From a checkpoint of a small transformer trained on Wikipedia.
Size: width 384, 3 heads of 128 (1 for keys and values), MLP 1024 SwiGLU.
Architecture: RMSNorm before each block, no biases in attention or MLP.
Training: a variant of Adam for these matrices, 360M tokens, 5486 steps.
MLP neurons of a small language model. Each row is named by its layer, matrix (gate and up: input weights; down: output weights) and neuron, and shows model dimensions 256-383. Each number is 128 + 24 x the weight over its row's rms, rounded and kept within 0 to 255. Numbers have three digits each. A neuron's up and down rows have the sign that makes its largest values positive.
Before each neuron's rows is what it responds to, as a language model described it from the Wikipedia text at the highest values.

Fires most on the stem employ in employee/employer, also on other word stems before suffixes (own-ers, assist-s, vess-els) and person nouns (artist, members).
L2.gate5:171110117157141123158112105106094097111136086111122178139157119137162135129132118142137136168127148108092155133118120162103177104160166099122121108167146107107141158150110139149110105170127139136126127125143050144132080105154153154145137127131087082134103099114155134152122118139104122141103122151130123115113151121111125153136110069166088135169158126141168116146137125143102138158131
L2.up5:153114158169150065146133126163137109089131153116132134121148154136142118117142109187156125168128131162142169110156114126135115110149106134134146145165139110135134183115131161143113147112139138086135129139151095112128102141094098140108102114187136100116110154173147135120163071099078115165131105137131118125122129081136121138149126105122159129131123102152161111143137131139128117144159
L2.down5:156135115099120110139090122136125147128129086081132132119131130123159096131134128146155128150123142149114148123124090139081190118121139100161119100139138094117143166111132148142084101133132139144136111152119079148125106093131163152137126179138117116126101140129175111135176120122051093148099135160151138108126144135119165109134120125129125144135148126090141143160148140106138147123138

Incomplete word pieces, mostly CJK character bytes inside Chinese, Japanese or Korean names given in parentheses (鈴木, 蔣萬), plus English word starts (class, pup, Budap).
L4.gate493:110124131146055119156099143146119113090113095112153125153153149151155105121128141162162120147181117132090145163145093162089170142110140090112113144181102125105176146138141169157107144134125092180110110125148115111124177134121141133147109116138129133113129136147154136130135146145092143121165186153119131138092153125124137123137128128105138158104169121132130131140141125099149117076155
L4.up493:090146135120114070124165122129129166079158139104145098184130101117144113126127123140130111147138141124113147121108113114104147163101111107139143138129129139100132156133126133115121158143158124157086121091126079096152104129112085117137115078181129096118130118149158119120135097118142158119140128130099135111134132142147113097127139132103128133126150114143120136132106127132136132094143
L4.down493:112129155150115088126138140139134155095147153115133091145148091118135130139118131121149129139122119116084154123140096111079139151097111101109139114160129125118122129138135139108127140150167135137085153101119104116184146145112100099119115107135135093132138144137166123126133088131135151049128109134110144149132151139126151106125121098113123131135139149116145133153121143174146145089129

Two-digit number tokens, mostly in Wikipedia table cells after a pipe or decimal point, e.g. scores, times, stats like 93, 8.72, 2:58.
L2.gate199:131142074114168112129134103110112084175144109151181118142158137156134101094123109146164134159133156126141134174158117153131119144112148077154134117104117125134137140142136112149071108118125123116131167117120048158145136093089153138093124151129108111139120124154129132124154150139119081170151135163082097136093163127116094128137142138126131178137101125101128085150113058152119094118147
L2.up199:068151152145099137098088133092149076130144154123099146121133128097088079150092147120126138103120141123080140093155134106090148096152137133100130141105143104095123131097144167132110129120133103154063149111157168111153108109102124130134163109146118079112112117126132108161116122108141095114121114140134204135118119169140142076116135128139117108089128088149162147130147101088156123146156
L2.down199:113125150154138153119137111117163123114111152153101134146122106137092189178107101098164137097082100110112129098108122118164139127128153140095136114135167125127128116122123131124161140125125100130132154106142114111153109086148156117169160137116128102154147119152157141121152142106115149155105131090098142145107133080163123103127123094148145101107147086127138124151094132155148125169137

Tokens opening a field in Wikipedia tables, discographies and lists, e.g. a column header (JPN, %), a value after "Released: ", a rating "A−".
L3.gate452:146117100152123099112151100135138120141102145127112093094136141175105132129097103158138119141081144109167131128150072109130091114121110171129139168135095104137119086140161107116114143128168079106146126133157125109110154168090095158094103147138173151137136157121153079089127177122124122093149134150162148091130119138128155090127151150097121132115131083122111120115153151131187115149116
L3.up452:115136116120164120142131143136115109165087138146133127119141153122089178110083081100142134132104131119096145085138137100147140062157145115115106153156166101118113106106157121125127160126150058113153114144125093110131124126132120151120130121158123170133121136130134121106150161162102113097080139136134160127121121141095144098101150180139148138119102095147149182091135121152162116132089
L3.down452:095150110105117133119141102155142124168152104161163080133078146122129082136129117131121132112070141153091117095116140154141127117109157117130139125145143094129130165130122123124152157175136135153119122107148098098105121133115157196133117143127091068139123150111133163164145154126117129084168099171140104140122144121070136100119102136161136131113139082139157113134129145110150147113110

Final digit groups of numbers giving quantities, often right before a unit or noun, such as 1,500 tonnes, 160 hp, 500 years.
L4.gate439:100137165170141110141140107120130115127128146131157155132178174100089159081149141116108112129165152169138098125126155109105178095153153156169106155121128141167114139137164123157106091131164153146106114116156120146111127109135141148076151113124129148088080120153169129135129156157124106125082105167116116114149124127102121103140096095156165112104157136137149173105106130133090139146132
L4.up439:114112122128172117101120119112108099130074204171141102155115143125106130126122137136171134128149098170128111175126170124165125109160141128110113153118098123144118126128125126146136102154124156152087107118124074125101128105118137147105132071125135169088115175110163136152148125132127127128101067169138109139147111128141078107124152082137134123081095119143127134082111128150097117140136
L4.down439:132143083141177145089114127130111118115113097104160088117117123137161098182075096107175106118144108129133163131153153167173133118102169101124164105148129116131111146108153142101136163156141128150094133093058108124098092121099139126118086117140104124097125116137143127137124115122142146062106094139154143167122118113112112114165159142115136118147134120094134093109133100123152117159098

Later words or word pieces inside multiword proper names, mostly theatres, clubs, bands, parties and leagues, such as Manhattan Theatre Club, Beach Boys, Liberal Democrats.
L4.gate332:114136102147155130121145143119071105106131135138145121107135090113164153099137112102148176169111145088111095138105118100132122152176115121146153131178132102135148090175110126151077163100160188156104142163085107118118112119146131100123107142124142117140193122151147128163128129112160130100133092121136115119119124127172137105125107154155142135146163150137172118093123088163171140130141
L4.up332:134146146124151133149130146136088119101121099129131156127142115144106119140115116131102091131132113089110148155140131133138164102128121108130134112107168134127085140129115110129097156102128107160093149191103139131149133098155158122152142105116149111137130106087146106134143089154079114087133178109118130112080156157083150089160141129125116147098145141106121174137159128140141093132140
L4.down332:153138158078151175114155102128189127134150120157128114130131135139097098163137137136137084133129134145115116121133115089117169070108076085134131113053105147094096126086139106143138113109096079121083184119122094113095104099114136112140142118099132135079109114120125134173144119151115111136111132108124129174131141128100139113116145116154105124131084152088139164113177136135135126099138

Head or later nouns inside multi-word proper names and titles, such as Parco Gallery, All Time Low, Royal Architectural Institute, Warped Tour; also name-initial pieces like Her-.
L3.gate696:150115130112118110108118111125125143131137120103116167183153151135104173111128082119125106135107119113131128107130157157182190148133130097117067132139129157107109134102166097120110115122139175147142138136124090129119128141136165132156153153109096135156136138115171130119136120159133118144117168135117123100080165132080136070122101121143102171114128118118153176112078155111117125098127
L3.up696:132104116145128145108152109145092144077127128149117136164123153158136142118144115107112120177078104075138124100124100155171136150138163150184101112141112176164090142146107153133123155170150121124105135140123115142117133173133112130120132158121144097131111133146139120184135083165114140158088104118117108091092168135132116070118110110143118111139094168151120139108119133172162128152101
L3.down696:113140142109119129099082117144154129146113077136134146145131111130160128140148137142053120146141176148126172134154140092180140094166083104155148105118150114092116137087154095174176147112127123113117127114104150136121120153139142095172136127102142141142105090106097101184128162140165136167133155111119127159131117133169166113128158123139136094112125128081178152128140174117104115106137

Number tokens, often round like 100, 000, 500, ending a quantity before a unit or noun, in prose and tables; also few, several.
L3.gate768:145134122152150130113135124096093105127163157147134138101117098125098119132131107124189114093135127119104147185112092131132136111109160128099146152123072093120138097128122117160140141105139134127108123169152071139138102098141159146108196145133119112183141127119155189124126130127100158109119065142135139164084142095135129101150088133147119091110118131148141159108095116096126150131115
L3.up768:133130091138118084127115114076113097125119149134197106114146098140120133104161126165165133119136150134129144155125150125110169105140124156120121147155090111133126108117139179158065121140149153138121112163163082121119127133135095142110136167122109127152140100130134151139157138148149118133115096155125093132098118133126110150107102169097154099140148137150195130132127136136098114168135
L3.down768:138162140133171142104120126140109132139138123140120138118097117146109122158101096102181099132106115109099107143100137123156132090091152131104148137124127118121138092092146130098178163117137106103121145140107095123132093074103205112121132161152113124159114118130161162097142112129120141084100117123143161169096127102144095078125128099158144138096149116125103122138065151107127123138110

Colons after field labels in infobox-style lists (coordinates:, Genres:), plus mid-word pieces and acronym fragments such as chron-ic-le, O-SM-R, E-MI.
L2.gate483:134144155105083113130139132149169105114108130127115161124157114137116159106143112121104137101134175125105095126126159157125149126169144123134119167150081099111092087113151189139157159134107149129157125115142127093139095101144147135125132132124117125129133118113175130131156094151104100122088142152118136102121133109102143126135148147117151138146154158098081120138133118120123130131127
L2.up483:115127119109127137133160110133170160124124156107108120140161117139089148120117127151128134109116120157113062095160143099090118111157126147134162158107127114100119117101099154188148131118157151158168100158101137098125138136167154119177124075115111093152129147142140092098088123141130118091139131157119111112081182101127111142141110104131083125190121084111153199111140114135145092110107
L2.down483:152140100107133086123117146134193137129092129145092097105123110155138114132163120159124137106117138100128135143130142135159111047121103120102133124118147116099113147140134133126122147120078132125115123148132130107178103107141154112146124118132108147095142155120138101147097115099138115114158117095131145124165152121154141133114106159155113150156130132094125101125121112145171146110136

Generic head nouns that end multi-word names of organizations, venues or roads, such as Studio, Theatre, Party, Records, Center, Institute.
L2.gate587:092135111087162116104170113114116122148179111126139125112103171122157140109144116149139146138117121097114164160097111136103119153184134143170110142127138153138147120087113125146111151142149131153071131131129089133121084126140115142146125166152138118116079118103147136121145133199071107135114152132120096121116144167132147084128153144102120136154100093136127111124112126130151142152119
L2.up587:115165141084162099079152087132147122135161100134135136125115184136164175126165135180111125112088123117134149110140104106112125157163145159122119090180134165135104086092127163136100120147100142181109094104118103124155143144161086128139142168149126122143108144112154114172160111160124107126125133099083100124109102131136108115122124127101153161172139115160094121115149154172161121138136
L2.down587:148161117111141135140168112127122114126169108132129147125113198106167106144117151106093112136128145160123145190123128110117143124122137131132103110104132142115108108109164141113110111131144109108082156133136103128155124112128122118163128165155159139132124155106116099128137156116116126102150142108107085152105163093102145070133131113097132096109127153116103108142136104155170122131130

Word-piece stems at the start or middle of a longer word, such as incid, contin, resid, Hus or Jo in names, plus partial CJK bytes.
L3.gate377:169119153101139131134101105157155118155102128123141129111134151161166135124149124126149115177102092134120159152156124117071178135167123108105152107087158104166135171149069104131115149132145110117137096123138124120131121126110130172145146106087146119111104110143165160179148147115127166128145082122113168097132123109149122079166137102176120153116125112143105154179137131160187077141165
L3.up377:148085158081127122170136128136105098105162075106151137133119157126131096126133133134072140133140128129106157121123101116111179104149111108138165125112170176148132145115116160143114124123116141139122108123115127097119160133091130165127129136110100122124122111161122129158112124106153126124131108120134152102081141174126126127131147160161168168141136128138129118177161078105149132123121
L3.down377:140082157103141138142155091121128109156133110120125143106100148116184129139142146126168117146114121120151100167148124125091168160126108082129138126105161107137124144098110105126079153150124116164122109134161143124132076122076149130132117137124118100145150115142130129117146139140149152115186094134141156111112179140121108083155132151153126139119094121112101149143156107162183118123189

Separators just before a year, like the comma in "May 9, 2016", colon after Released, or an open parenthesis, mostly in infoboxes and discographies.
L4.gate700:116099142105128148128175124129145161087129151159120171165156139196101113090111096094166123168122146146132194109135094134136099157165136165114130116133153142150154159135162163131130132148181140144119096143130117139145136180069144129108136126139090129109092124123135140178121141139115140122152107111093133111119133153123152162097124127129108108133118125135107101143158158151091173131145
L4.up700:176082129106090142097112144125127146122113141146117143149149141122122119135137115117124120117122161143095176131114081143111102124128124142120114134167114104149133151110129103134135151186148175089096099145184106143148155153101149133120138132097081089126151123104168129153121145144119127116112135154112166140173160122099132151120110114156095143139131158141123175136154131139098169097130
L4.down700:130116128143096145113102141126107120153104119127138121170095106155134131119120142107146091121122140156128115153102149144159120097132097129195144113144126123129142159123152179132158086148091141112087123105147140103147114128115113131136124107087127130099112123138153101182137163139092129133147150179122110127153088125110120132122107077169119158120184154109112135129155139180130127141180